Weights of a small GPT-style language model, trained from scratch on English Wikipedia: 4 heads of 96, a variant of Adam for these matrices.
MLP neurons of a small language model. Each row is named by its layer, matrix (up: input weights; down: output weights) and neuron, and shows model dimensions 96-351. Each number is 128 + 32 x the weight over its row's rms, rounded and kept within 0 to 255. Numbers have three digits each.
After each neuron's rows, "fires after" lists the tokens most often just before its 100 highest values on Wikipedia text that the model never trained on.

L9.up1860:136141099136058141095131065160133157043132105106120170119069130194100136128172145177141139118098136106124055140166139096094131175148078140138141144142163109182095136128096182140141127091181138151167051100053084096126123119217141094131097145148115103114122144125102118077170123098143158119129120120144146145126127150163076095128091085132112151131150151147129159134136097185186137165149164138153123125187142154092135135117122099167145138108142079135096085166092085165117150129164173107123128149109145140102046165188082124108115078146155126141135153117221101161133120118121105128121093140110108108133131144106121133139068162145109132079068147157214110108173106046048213111165116158112092195111119084099135140128102117162126100040093187126145135082174072123112186140136083
L9.down1860:127113098111113116147102152104203176112152139140109135101162165018095185143158108161164115123189090111143132092173160109130187118153098075085155091095117115136131136097173154115101140095143094162102131169133117172092125112109146123112121186054139148150123107145138161153126100157099060110084105125127156093140136105081149146169070131160095051159111134194094153096127098127153114046063105116151154164162134150104117137111152174168101122137157128085160057132023134118138171180131112137121110155084058110135152128105127153126114181108160129058126084053133211166119072163116138138118131116113121146105069086136143209143110161135134121186148169159091092137144167159113163134121156142127142141102147124150172115064176133142120162134142134164108128190107167141147136148157123
fires after: "s", " S", " ", " W", " de", " D"

L5.up1553:102142188142088185163165092090155123129168116074102159108109157171150131098137137140111135089124130166067119101175115115135111171084100142124166189131141093132136157205099157144129157171178147117102168142164160130145111099155121061115099151096109116064067104120117114100154180183175115083140109089107045098118081096165187107142140075160132151066077186111179101141165100104084086094174098077107142119129136119186129159125164113008185109144147129136143147125150174118143094129058118125088117158157104118100106061151145188107169126117183138141129170090131192134099048137080140113155174146134142101138123166128238102145139174189189097061146097146087106153180091104112118162144127138084172161124160126113156097087125102094139156111126136116124173178102130059158161117109181
L5.down1553:088123061175133126149132170196088152159121107123153112125183108086130092113122084091158116142128127101168158114153171074117103132161101123119188107176164137058095126162169101090055136159085144101071158099094134089117132163098124132105139166096106129150092127108131181134143075130132073074107070124127132119175142075183174134114140133168130147084106085081168194097040115094138126086096184143157160103111090101173144074134133093066094185102130090131146126083117070142128154119150130144117128114140117122152146129125088130166148072156177122132077133085155129113097151167123168151133134123149117107204185168105114092133089070133108109154143102144115103169102120099147092121117168106118165101163135164104127136138104135114104179072103100220130105136097091165166149104126119
fires after: " 19", " him", " it", "\n", "S", " 18"

L9.up2236:149130148134148087163045098132100109137131118066089152164081142139070118120156132129148109106145147105144130108155109068165146124163130095164202109174170112118106079110109123130150156097106087113154121179122133132087059178154007132136140149099190110111171152126151132220190138120129116142128142107190140107134146148172149114080154137151144125126099105141155109154122052092160170161063118177168165146149154109127156190116130114144120123108060176143109080081090123078117088122112172150154101134178124059084109115152111136174149147133131099114130092091117056113088153139106118141123102089112137145159114154092081182129126128101147215154077149134177101137092109133108147136078131130167125143121084123148161141102134078099218164116161125146095191121176118195186166100119153
L9.down2236:163163173100127134052115145182145216067136106162154148134080167121119107193119124183114122090140149155122085139173162084090187104079065180132142126077173104142143101147123103093139125137132105104145154123146157121158141120115172149131106090181116128081162115081143054145133133153145151067087144143074058115182132081110134160144113173190148167128111155119068109091173145147053164137116089104071112180118154114137154087166115190115107146149172079117070144162149145158150137178145094085125183156130118109143185136153114154121109121082139119164140174203113100144113119114103118173123125101173157134110129090169111107124134120140144135083127125120082102100074160083108165105141142176090131170152147123104116160106113166094088156151142187159175152143146163075102130101120098
fires after: " |", " ex", ";", "s", " re", " the"

L5.up1779:168166122158110125099201141089105122122142176069142109146051126178127106094147174100079134091096128113105040147141106100081108168073084088104148098129111107109089104185154129153113144143129175154173136088085069118117138086139110115130147145147126142139112105140178144108183124138127135109125157138128125136187120086201199116139092133114096171065185104125099124117166162098133105121135108083100059101082161153113097162091047130116138161144127088145121179105154097164075146068106098051155158110121112143064142136177109098056120120112162102147158126164118177113146065137100095141127051154126139145146111071131195128177136148182123065073109081162110147156159115214116101120127096125134111152147119182180126161093043139119108114131150148171092116167028141128073119103107100
L5.down1779:115071108143106123125132099152078105108152117135185086119179031132103071117131145086131185138146100098146128110133144153147118084161148154153149115169141138116121094071064110087063144126173157100106032163117098094188126149183152125121055108172136109158107104159127128146108147134117111135188099118095050097105154151102113125135194128122147086100152157136117181169130130083113167176187170142170136152111166118132127090119107179037123066136088130076133080128059093131095168132222143150119165141092098188135097115123148130116090096126183114152095127111095164163067189107175112154052089114087122087170136122134116151120154083089146084161120097162113158120184103169125092106171089184144155087133157122170144139112109101125082174121069105133108161143130078160071146104119135
fires after: " 19", " 18", "|"

L9.up1661:141115175134106099204109108173098148147124098103128171115104129134116165165114179118130114107142139113188159078110135118154080127154120148152172132158136100122108099162057168176131126183116127114094134117129138109153094108106063146123088156145138093170148146076156169147166095071114095135133133113168163056089141112148122127130088057118066097123152150096158136122124132100125114150121102140096076119088137132137080141132124143147116162110129166165137055137133112099211093151110129181073117133132137158026079127113178133095146162113113170158153178076070133148122109182054116115094223128207133161164093144140114154169155109111078213152104121209124153092124080181111147139102134138145149099130119175071127069168213114110118129097121094172190146109087089135147158149161153
L9.down1661:139091104143074078029049125112154116187156128090146134120123121157116179115137149142119078150135107157097181121145072116151142186102154133119124124121184134135118160110160133147131136129159157117109152127163112076146034175148118153124130148179084076096137147124049111133135140124132145136112099117094162137148134110101182148201150131136084130078184143162172091159124086110104155195114144145121083150011125145101082107103119121165125103191112143115155138116120128140128066204125129101100102181182154149120121092154115128134100068169157157101127151151141083148094140144116122082164178148102151122140129147152085080110104187158120078114131182144065113058095099148098137093084145125129180089218177159169141128126108086148131129174090091126155122117153112107132088086124036
fires after: " re", " in", "c", " imp", "en", " de"

L5.up994:122137132160140100172155132116114200080165144121112182143142135174142141145187188090114078143104111123128119138181132182120103140145106129195153179194108121124160188121124139131178183133187163129210154133114176139041136126129111107075137151122155177079103084141150097109141107121156099128197125132080132155135092051170069115152092146106153129116151084076151130113082135124137102161063114105113061138172147121113061126120147178067171107130131077162149130121124128186139114122157086144102083178123136151136081157157105163092169129115106079126123199154130162069124137185223141132116123159133129125166112061173144120098152090122092123160110070124103151113176119090117100135160127097127127208123121090111089061098150111143100128150156117151150152097118147122144144120136143
L5.down994:097122153112059161060171163193100128125189118105194080138103138080137134077119152131149120161142217128093073155124152131055150077140086135150127224139138097129115075128107141090096132120175114130129168100112136090158108140163146081096143127162107138183110102158185066115129117136135100099147064119151154112131110149157116146121113167127154150143153169146116148152157079172158142151196128087103166157151184164120154098149134131098111168115153153032094147176108098154151072144129120124106119155085100151103116096187152112118123109098131059118172130162103161189177146117142152087202106161159150144149120079148171144107107148158128187130129093132143111108153108180121166190113091095145131137088135142120110097157127120113128174173062082110139140124084159155151151126123177
fires after: "\n", " ", "U", "A"

L5.up1402:123138131120110149081167130118143105147099098122116112184108111176139096094092123123104106121109148118078119122121134103172145098111130167081095104064067195177131131139139169121157106139099092134112132139170135114124113125107076136135129172057103144131150142138185127130140121075154098149114095151136137174127140077089111178141093133156125163104098121106157108173134197099160136103092081086123144137163140134137153141180100188137093117132100117135194098082099089129127216160100109144110131101116134127081087109143089122181180175095125097134197150145150139128146161096163140140109113113055102103100083080118132139074042144046117136133137174130052137254131157075126167114141159106094177103161129170117093120130068148092064150079095079081146119120106165104099103120134125
L5.down1402:162093147167140066125133125164147147101085148118112109140143128180118086120146136075141138157084138135135145068161122153074113108076099120125194109064170167122156100158149163134147141115139151096128115110127125123087086163148123131138124126111129071124148095156174101149116157118161136153155127197128137121139074067146134097095135077151151122141115136156164166137136123146131110091107152086122161116212111148094125173133122181108151165131142115168120131106052121100122140109133144094147142080138159132135178175195137215162139117158123133105131042113141150170124112138102166132179056168115116112200113102112134119090089105098122125154165134196111111174097120191150100157195177120077075174094094124115084141108134187148081111159109137096137111122043133151132171053054080
fires after: " "

L9.up1784:120181165115107096143093093151108142113114078158123134089073137130136150171125103148093067121107119072129141145141123104188184135173094124130154141120130088128176112113134136186087177160153149139090042095123087150153041096125080178108111166108151208140049169103171104132113143103128170147054117055109180093138084110201094157153090184152103139108160129104133125208099108069135165138052086168084111132140129095165116128160111164121111137130064131175079117196092095078161103173133135108095165140109104115178086173146117134116115163093134140116147118077172148167142142120162117100109109126158145116153138122084158108049164173115092126125200111110161159151111107128090163145157099162146161155142118143142183103096104078162143174144150114122151171120098091164194144116146128
L9.down1784:159129114117078140030119075119140105138169053124148098114130093089083147117160115105139120143152138113124139090141103133185113169149171109163124110166175116147090051127189157141111165154139115133090125113128202114130153173122110094103170102177050140179123180159127135106149167134129076075058110117121132129107184118093139143059157080130137138175106174153070162129077162199124114116103080118166149173111131114149156149143141131127167107114108129177151159119042168105166098136143161154150125082167125121109134169076141168081157134129087086139170177128062158162124142125166156063136105171102088075109129167081100127155133099116146102127125100092050111096112159109148126060094093093135234152119175117162116098168147116110184174110136148137158156120100136104099083144100123
fires after: " re", " de", " Re", "re", " su"

L5.up821:144135163123168139157133146121172131125110134123150211087142114167137131088103128117112135159092175120142147120083121106095078167125138150153128146152158106047127163147047109155107099169080176126169101108123127161095107110157118128095117080185163147144118085146144092136116071099159123089114157140155119128158154139099140152131129167112092094159146156096203146153122091152173125180119108112142105096119069138125131075161091039111217170147084106144147070117168087153148120134089143151127140169107086080156142171109104132130140054077132173114106165169159129102071141112139152138095114114156084169167111156110147187136152041100147115095101129125145104110104098098155166140107073067044098129112104110119115078165102106145182061161192122089201182085158120097165145155103141
L5.down821:127126131088074142102161148115133068141102091124153137132142121090166177115104132105156099135168147159117105106155139120109116146112116149137133178111171183156088131163117179140143130160107117103163144145148092161030172123066180151191145087127101165136156149144135072067161085075127140168139114108194154088127132151186153091148077143135169120134143053101124170150127117151184127078117107112116146164191188089054133061121155084136111189129108141116130132158127102134145103188148163108170070135134105140143128108173152040149108114136112078152143149103111160146196125173133183152229137085091097153130093102115092096137143086136099106117152134102129106043133091140102145151097157123170116151231156095156204147121129123085120123123083104116125116143101196141156198163079148
fires after: "\n", "H"

L5.up1482:150173133096146124084154125097155144088079115130089147191115183166094121111135194129091155133111134082159140111104125172091091097124161159169125106170161156091146143170076076134111132103132155132118148139117141146127143094116126111114214035129131190114165109124182097180116169121152121114144132170106148168132157090100166173201147164151112155125196105142127103181098111113145111126095125149159156105106126108110113131133118106194173077146095097164116082069076129116120148158103099179141139095090111127127143162150100132121158135140153105114133124117100113120072120185136105117118160137120155111170080052128097161113162067096138132123151173173118147103184153133127165132123156161119139070187179102131083159112111117122098120177124127124178113127092131058115150075185156
L5.down1482:101112150156110124041197124091120122147153096061116121118106089132144182074105191119159134141176137159204136150145196139072064120108103086156187080137171179144087143132174166159128133135134123138143093115118099141133088129121196092097143051133129099139099129132136117145107078106084132111114114219131133112191129110182106130136143085166153166137132115141178093145152100164151093098132114050132082113182146120111142129126079128105164190085105136069115155110120117093120097145099162124139095125115107139146094121150115112137120119117113136076143158124156152184127093165099145174154139138115120108142162084160140118155159172132113115133123127154114120158155133154112028107157146102100068117211097087158137110148175097143106139144039117100100090164110120125152169162105106
fires after: "\n", " so", " T", " a", "T"

L5.up2098:205123142120112114121137118049168128140085137111024127153088103100083111130140143120169167136121206094171134138110151088171184146103127231104100145132128117094129118160151144097165132141202114090151185183117113122160134116099080115126159132091131137113151125123137092179199087148104149135134189147105139111185129136122079114186172117161116161075141123127177089174142112209139106131062136080066086120077113157126136094089086131125114129154144145141090120120059090135151123104144145126094145152157086165091098102156107159149140147155174199109143111136133134109095095154129137147100161132109134134148125094086088167181109089073109161164140157123144136155179103104115129153125127156152164153156100138076090113084120108090098140095153099095142110096183107129146124113120088
L5.down2098:168107134144167109119154106198122113115134117115165124044100143168123118107165139079106070148114130174121150081139149122166071123060161144159182094106138090211141162151095145176114163128087101129116145125093110114162085110161134092130148133123126121154110136115131086170132118135115119101117109133096137069173078101106166083123084168146150132111141117105180187182116139138079138114099122118127157131193199119120152193107129197093112163118098111091074069122110115103139182160104187121122117126107211095111102101137085159111161123108145155153148052125150180111112156129167144193110146100096133101134118123128100086096146109083149125154132204160102111151128130159172073076179148121119114077126135151093116155143132084215103184158114120151106160087122156148141171099102051
fires after: " ", "te", "cent"

L9.up1677:079110088123118083133094130157142120075216148138153103122092144136139181096086134157165165089070140169128126116197121122178144152128150123172163151115109146144144129136107150121107123066104047154128089128101147121179123077145107096195085129147139137119128159123124116087094110122063132129171131138173132168125139053195109135163131153114121104126150134159137141112158034149108120171042173189193088139112136146130094184076128134160149081160119101155135126126082145136155098116123131141128059181143150145134154174130139137084115129178073125098172192101121104158180126123167080112107089129123069018173099164097081130119106110170083125140130066142213129111159066098102155108116104087147087122156097145120114125230153150130153109106157133117125148069120108144137148121148166
L9.down1677:133218115132128167116111102098140096120129102104130155110138112054201099111103091172136115181105151104136118175143140108108137114160149102193118166118127134139111103129127082109078160119119155160164200158145082173156158133116162098118139106113147101167096148088167097142100110230091074206119083116139102107139174159061113067103111100197181099133141203131173163148140139134137030116106144114179182170092144062087155177145117122091112136109162134142125137149087097086121061097151163123071123085197074167119139111145135152123167133133164133108151110166116111113156125103174097092104059139144119122099148106143110162145195163176115096119164177136115124139186180118152138160162084163068152102059112114202123129133148062126124140105109155167127148105116103188136139128075093
fires after: " w", " W", "w", " ", "-"

L9.up1460:047096150118073196130120139110122139142178124094187154174133101142137146062169161125139095137072094086138108179107100146167157139105165132124156174167080116159136125113121198146152143118122119098077069135198102120181138105110139152126088081177073147157115189069160156156097145159095152092152153128159072088129142121127072128111161075100085135144126144073074075180131122102106088182130105150139113175149066086209147130140137155113116133126128118140107111148162189141110120143092180098124161167122130124167174115130165146140115134104184175103125107131078059104123112149088144110117088147174108135127180091062106107105136097145096109120130127076125123167093041103122156171129148097141105093115207151055135078144127106153192100088101180106110114152158094121099152140141143
L9.down1460:105149123136132160183098161117082196171131161091172116121120068069124119120104116205149122133077139120086145142074129076154120106134244114142110174130178124119086101163122130091110096112141109096162163131164147075120164152103096162092115128089163190156118130144141151199181114096167138115132146146113135186148158134104170140086093071122149117072145117142128145099091136190137143144101114146133066135181175102106142137143189139137176163230136113163132123090112088078116069100098141072110080131089088126080139103095112134058142089085169128110167099149085112177099125188153094137109144098125112156104103141188153104170108115116079175130107143146118129172114178150117098132104078133170109121123175092112105195190106103057120140130107147107112131146152138136140213087164142
fires after: " ", "-", " P", " (", "_{", "–"

L5.up177:151142127148102164090145181062129121092106057150108082141089141153059118094098101112114129097135111144077114136062118173158131122182143155166118131138121071110239200156124055150218070150153216060097127158106107128129133143134101133152182081142153155173149134150145167108205067112129080126074155167086088116150202096143159119166091101152089142087171120154160104131097172119148101177100119131077107133071110137154156122120158116096149099172099092082100112117071112124093143112070081149094162132148136142130084081116120126125128112172165072119147095146179142054144133163110112128147081107123177141154002104125180150116153124124202132115081125132101144165129182104160191127132137172194100133120094122146114169111148111138138115165084137138145132097137083090131142121161146
L5.down177:118082104138165124087178119149131152125123114089143108100155142129132131114112149214150122139121173135134138093132129161100093123083122093123164190117112111153131162154064197119072202174173128147102102067083138072163112136111126093099168128083088107136101150133097100147092145130106128169126153150076111063137158148079111127135124169088144143123120149115124114151130176137105126124097126095136168157121138107131151158135136147070132123122173106044116145145160152093136157138170176131145156111116201148131098127156133121116147107137164151113086123117162132165126147134162067135139150127121146138125163085044110130131193127113089031138116174166101157168174129112154067085120124141153134180119102117160108187119147132146082160151081093147041136121139118127091135155092167
fires after: " ", " to", " the", "cent"

L9.up1829:124142079109077133163080101151128092132093126126142100167106130139166134103182146117144152091156160115132128124124156125127140075114166146135138137158118073145054126131135140162124134138028103118139121137094124060168088134139103147147087136096102086118182155059071111186115067172126153155097113088158104098140076117199102132081118150085156103106111084171118035211155061159094088163127162074183096108138152156147125142076094112164148108096123145107123109160094137140205112196129133128126153131158140111134126134176093103118144101209098155116126174159129130079128188162131188117141171212183163099186085126069143180092121126124146108133063141106185147116083101149111103125165120163137139201103143116142192109088104098058100100158070109133161110117164138136098113120086116
L9.down1829:134122145156072160135103134100175088147203114157126141106137057153111095137136145115131171097124120149109149162162137099121176150090156085084134218143094133155071068137115122075162144138178102065177138165090132058050093125121152179132107145144074161163146132126134188040130177088107098133105137153130113083077089129146134116145137112140119148168163100112168117107122172116131094149168133126147209110135196185107176127096151168107137078097097161144116100106087128096132093107187136068147164106094150135063121151094152145105153094149097098073131134118191104143123083140102150177142150116109072144139149115098114129148122092147131151125119122186140124146118134132101140081090157145133135132144146140059120151179142087139161146176177178117122115158151116119156148143148094
fires after: "s", " R", " S", " an", ";", " Ar"

L5.up1:119101110123084178097128134084143100145162163123135104097118083110129148135107139094086141107108088105137119153124146041108152136124108072132128082132107149107191163154113117107112120129167132112132144145121095140148113068204155047128190123135125125143101138123140125159120173110120105131128138125117087224120103156112095137116075141134151075126168102174046086136117152111137126111107144223155082155140094146146148134179107075163108160120129120117130141142148110133078074139113151054180164174180148108124114122142084138136107145158111199170077086123109126134128183146103136100082139156090099104135158076172131161087143116087192143159094161086131167116129118104153097155112090140115157135149145098186154156199073178110099047177149141145131167049116080132184111134113133
L5.down1:108143087129113094089147099101095139120106065163110140178151165200218178102120150119097127145137156125083100172142138141134181103114097140138140157132123098134148172103061105104094167081160115141151118060145128123093157189087146055167149083143122125110135126095130126120108096095142147109110138085184109121160145201103098103158109122134151148134137138209093150140187108107142172143092127107111126128141132178089133156072130094131090103113142124179162178122137205130116099137146132131131084125125080124098111106128120220103133123103091122125123174095123098114198115071178117073125062088125149151158090063128185179168126162121093084141149097151130109097116206166105140117112121098144143098071158116077176120152149094116096127096133119090134144131119097159084133108140141
fires after: " ", "-", "c", "."

L9.up1489:079147076073070107140142110123076120104143101126169137133128043118157119136107170111117142101110139100106130153115134145120128104136180136131143118127153088150083171115096148182071112103110172100178118114079104085147160132144141190132151091169151185115044222121159080181176116098113174093129132096174081097087122123109115112124152108083158152093075167175125096183178133094128121131095086181087091172082088101172139153136114070144138148190085138078136041147119126140132145123143119186161106143119145135118112074093156169138082140113186125125093102145142153111113191145148100116152130155084130121104215102057109070138071082108147130151110136188136137188081105134156139093090114089168116115137171117127146098156178138163092092152133123143130129095088155116089126147098123
L9.down1489:165127097124106112130115136129135202108125192135092140141098172082137101092141103133140163160103159185115097160140091086157095135127080164124169146125145037105110121179169104134147180163157153134167132079113127133154077164133118132089107153071143165102188117116111130145126090098118135113100186090129106140109091130126183195159116164167104193105123188136127168134190141132045151126106130094120169106198147100133195129120146140136102138152146091105171138160122171140134100132039116099186154137124091170152143165076136124150137164118137098161160169139136095121128150092144122105106104123170120057126116095159100080153165082086135112145084120204169079122132143109171066165098091130162141118132135155101090128153100131078088137162098153144106180133116117127130164076163110
fires after: " Ma", "-", "ur", " P", " R", " ma"

L9.up2061:154187134131140117083144129137132207106104093114163169124165135085141172149133100137129134121126147093173109071227131143093136162170157110079163088138065116102110100132098144076089125134110098157119147161105150092208063140147164089123137106131126123177195061135132124158102155165181128139138179136132093157123126125120139133087158128122116101142163127062096110135123107063152167151126117144137084120242123096136171169154111077150200073125137188074115120181081094164127152252076125082109157150083147106067135173124176135067144146075114198184175148160098098133147088142106066125072138123127145093134141184116123086137162159129090138139095133170145147113108157162132079128102198175146086137131110128120192168100169107100113103106076113187143125122149147202146132193112166
L9.down2061:144078144142147108074132152142096128125111136171113149114126119172155182138084158138151116179062163157110163187171144140073090181157107117158097170191122136138151057103153112136077176137178122152134106131117167142186126074081129081157068130112137101164133122130104085069151130098146092103173082068039181098110128121161090121128103201124116095166181114096086068125141087128113123094155160149174100130148150157108145161204137096106127095167103157150082142183205052109065085111105126161137096153182121121110127083150164126141141068114117064141119137083150123141132097131155069117138147160146113169100093137156088182067128094172113011129163125095137141188189125129140112137102160112118131118156150108134152116108092145138114127084107103075103102144174152143172141167170099
fires after: ".", "s", "\n", " S", " the", "n"

L5.up1288:152168122108137171080101154098145136145136139142082114160139184194101215108123106123133145155128136098090098137127123180173105068107137081158123149145102064131136170109116133156149138080099200126169160119114061130147132162165166171083127176154135144112156119143140060157144163080141080082138112165079142164117140101121112176121128131104054206135147091119145165146110131163155133093109101103138166111156105150100142142108122101141106226153058131120092092188141117138129139109044100128137170120103128107128094148116154094103119054081142113086110103163184119129108116102119097096081143116179068150103158101124132099164149137135093120138169119100128139127102145148111141129104172086146169007118112141148126106127172134126135093164113085135081169103129169148121068113083099
L5.down1288:126173193122107121092087143129138135185175146110157100112113096078147070144107161145122145101129167167135110122195164131154133189162111204119075172063124108154085112181098158138084135098064142120096052193124140152116126150156104136068094122117082163146095109073108083202133105099144185109159121100139133144095161133119154084152153133085168088137136110097121129170129080109125097156192139135100138102170167114098091147150128124143153163121077121093181090121131132122121104109173189105162164095137161136160116107188128083156113153119124086122178114125154122155157118128139092154081124104112111137117118098141118148130110107121108124126105174088114237117191105106110115205141096139159076189105171143120110086044141110149119122122126142105090090138134136145144106176139170
fires after: ".", " re", "y", ",", "===", "th"

L9.up1181:110090174089171115117076099127109095077126105066119134157083159133174130136137092093145116132109095142113190180165092082093190122111138124161117154138123138092101126126100092107103104126150151143056149139102156121157107158107112127202169129174146144143124130088103155128119089102167134080087129079134137135186091170101195164042099085078181144089096146122149137190122129136118096156078084131145117146186106118147163106156112105141115149169151148149152088075126085158121146218137131130128149096157126074170122097132130108115162162063072120144159118049051129178096154171116081178064181137177197109101100154127142139123128100123137118142116167173138166154149098134139145132155125102085061149127123115096147115136165101138110161074016137147117116129122136127143156093130158
L9.down1181:123070147184173136085091115147130100150126097169144138082099086134199150138173173174159130176148181064123136129119131102068069148139131158078121129149127123165123116124081150095120153164175115105111091151132147168144105139100100065155125113162146140154163124094118159134068162145130192151223098121152132103041119088146140133139168128111099133106178108132150110171079179108115098110156148149112102159069149135161098144103082126139108188107099133089160160098126169128200091119127143070142139091152143138129127160113124135125138120132076081043102151092160078191165104091089133237179169164135116153114142159163119130086131112146103147096130108167145139128059107123168125113141129165080119122146062141129131117144130145101140100130145096058132103127136137171167136098119113
fires after: " a", " an", " ", " de", " An", "-"

L9.up880:121135145155138166110146162152126074077091085134106097080110142178074102201115125034113147138127072152129230139130109122102155108115149119126091099166169115164108122111096134122114085129115151145109109126118128134153159075177076114087081158116146071126187129147133125146128108161097148147101094047101125128128162119111166131142121111089165092142110109123120133093181102123180140086103140156197088111131161147118162134175146101115150116111115166141132128196084096114144093177107159132078103126145118093049128130137119160127106168120144180152146111084110106112148146180111151115125151150105166106135093186075150132135179121103117134152088183128113131103085138139139173125112210129125141147144133146185112113120123096104143112127124129218098150062246186142112162135124204
L9.down880:159131161155133128084148151059067155071122140105206129129119116163149103129099126153157090128157129142139135158156084139121142160084157132133105190169129144199149104072084185155164099120124105124126146099139164094132091116080150122142167212052120101139160094130115137129129138133106176103164148103129152136134133111107135185142139167073083137078160101119182145089138182146141140158146072220097094175122167119084108175168115148116129140134156126131109087146077131161126069118105089115173117084142145076148128166081159094125051097070012116158159158077151151156145094133086115177148214109158121092116100111174122128118124121142108096070094141121133123092122156186109173075094163145122107131160158161165097171088138103109151159150128110094122162136117097150192141126175126
fires after: "s", " an", " In", "ed", " An", " the"

L5.up1844:136111194121193136143154095176147152214163118133057164101108125105109106092099146141084118122126109115150118127125160170098137138156196046145101136138127130093142054141177093114153145140161104044177114122136135096100180109133121107117140160143105115112126143125151081191128132115136122138172125116159108131126143075105115101149185123111093122129160090097170188056158145163081126168153144121144099144182138150144137098181152142164164145156094205142192147075139135132140193112138136160095089111168122093121144120088169141101158097063067126163178094154162170133101154131176076131108081095160104162184113104143112121153137100046101116146169059178162155117142120128139122112129088133075124071123166056124134127162096134117116177110115103164211166107142119177140107108053151
L5.down1844:119143182085090129145070092123137147136123163141114100139165095083105158064125140093122131160141126152125077101130180085178020125176182171123098110134168126140131153135105131168146172073152153209100116174181138124153121095079130124099146130150077120122158096117144144135131140123148074109120120112152089121087111144091113118138106137088117162147143105123126097112136164089113123139122111164181182146197168158109134177131133117182080129080114148122025127150148152188152144160107104148149180152167087177122084095095148073123147151145160058160124174100114183095123099124116104113137174129100139165124103066144155131090095118131202113116123089130160196058121151112111170176141105074133158099122142103165152083108146090156122152115108182054127073122139207097140119139106128
fires after: "\n"

L5.up417:147132107095137150087127110043121176144150131124104157142151184079089113048148148137127153106105118147133130125137090143071082086140134061148087148041076173140124080123124089131024160125166126156135102146104134138151138233112153059134108182076132196077116105147143104161143148171108125070163134101194093149146181100184132125128193118171105118119108187161153116085113154161172173173166204122086124066137107174101104136151141120113189125133106111142124158060147114128176143124100156103113116140102139120073096137112139108172138134141095095148119117174076142147097151092137152136087089114144115114138085143129125109144117079152105148141152140107115138160141111202168147103149145148102153173163130106165123082105090103147095162091134107147180138125089103125135079182102095
L5.down417:117114144130212118149139117157183147076087105076193119093147095162162120118170145147103198121120119163127119065110153168149093126128119220143149102119105112161124189097118119138094132103176164157141100140121154128182101042157111121115114069139121102113187106145135187149164137191159113132109128151100125101119109124175111120138176121106144104152112092069099111178132150119126169081154152136151088171161129170108162190133126144073094097192063152157082105046105115195209132089077112185137163135139134091123127119143135138234120169088100125141122140185110146116094163111161163171095115104114102103157130123151107068103204142127185139131113165113106112091076155128148084121147140129134157133079165119122130148141133112231179128105123113113103125113099092093108124113109137
fires after: " ", " |", " G", " d", "es", "Q"

L5.up2103:158163146096141152102110145087067143105129088108172113096143130124167189110118188133255111098133133106130126135102103193153142119185130118128126117077065125085188134118156183138065128096115142135074132119142168163081104106129172095128118139097147041182156117130126201120087121124118122067162101070100115172118144101128168156108092144144203099141133050107097116154104147157099127154099147101078040164198142140118155106168153119127096175140112087144121052091124114115132139139111113115114153142098122112186072108120096112108136088115126135104124187192165135091121154133122130133088080120135128108182109138136119170148115152132142134154153099101118132112094113134164033128127149154124137118133160092172142139143138122176076055187142141191104170113087112099130126131192167
L5.down2103:171161154153114186098118150141164191134152081065145118151080126123198159063154137137122071150142147166125155167108113151129161103128063106120156174150148116114130134140071165067168151095147134125105117166115128135098176095113141129119097142155014083191130098094182106140090184101072212134122171110165129134084156101076149123150151113119152179092128140113054119143137097152178161127116189087113140159122187154049125116123154136157147158133165119129185120098170149109096120132133165110116132040072104108127142093174128114155112127161085128098103134105118130173112107095183123109178047114105133183113121081140175187232102112109129046141126152160140123098111168183105143141168147123137107165149095131143165110133185135123117112155152159090112129159110099107148091186053188
fires after: " ", " (", "ra", "c"

L9.up961:111183132073091119186098098112143133094138088117124107123114129161148070083171117122137132126131119149139163140114134123167140120156091131179110136123099091142117116092055076229122137107106129109160118144185148108171121157155123137115139132132165199113114143121194176135144108114168093143070165190091083112135095140101140146085071122067088174067119166158142144180118101134140094115161112178178190180130041128145157189105128102155135121156103123155195107156157158128146108159160143119117062103106128106141102108167114092127121108122090125140139143105071077108113088157165144120138104147162156083137143080192145105166127111130117152131156112113179150154045141125125127097108162108119128102123106116104117057122112105173132161118076162107096092129188089190123145177089145
L9.down961:161160151155150162162151142128161147112119054142209053174123119173146140140169155115186120088062123100166148145106112123102058109155152102095094109114125095100093122162092083129132149136074166136171124119159073149133129177108086128125066148155114150111097107128116168111138103096116157091187131184065094156172079160118157102121116098120116135132123098131171161131084116120122059150110171161168119136150187146112111167145122133058129165064092129120126095164122095127133106109173116132131120115076219040179152104129144148111140129145148140101136158099138145161100116149130192152197091123121124106156165092191123103150114100132099144126134071174107195126123100138140138133078149121097187160070155164103071032139131085171138181103104139136091182089093202182173083148109107
fires after: ".", ",", " ("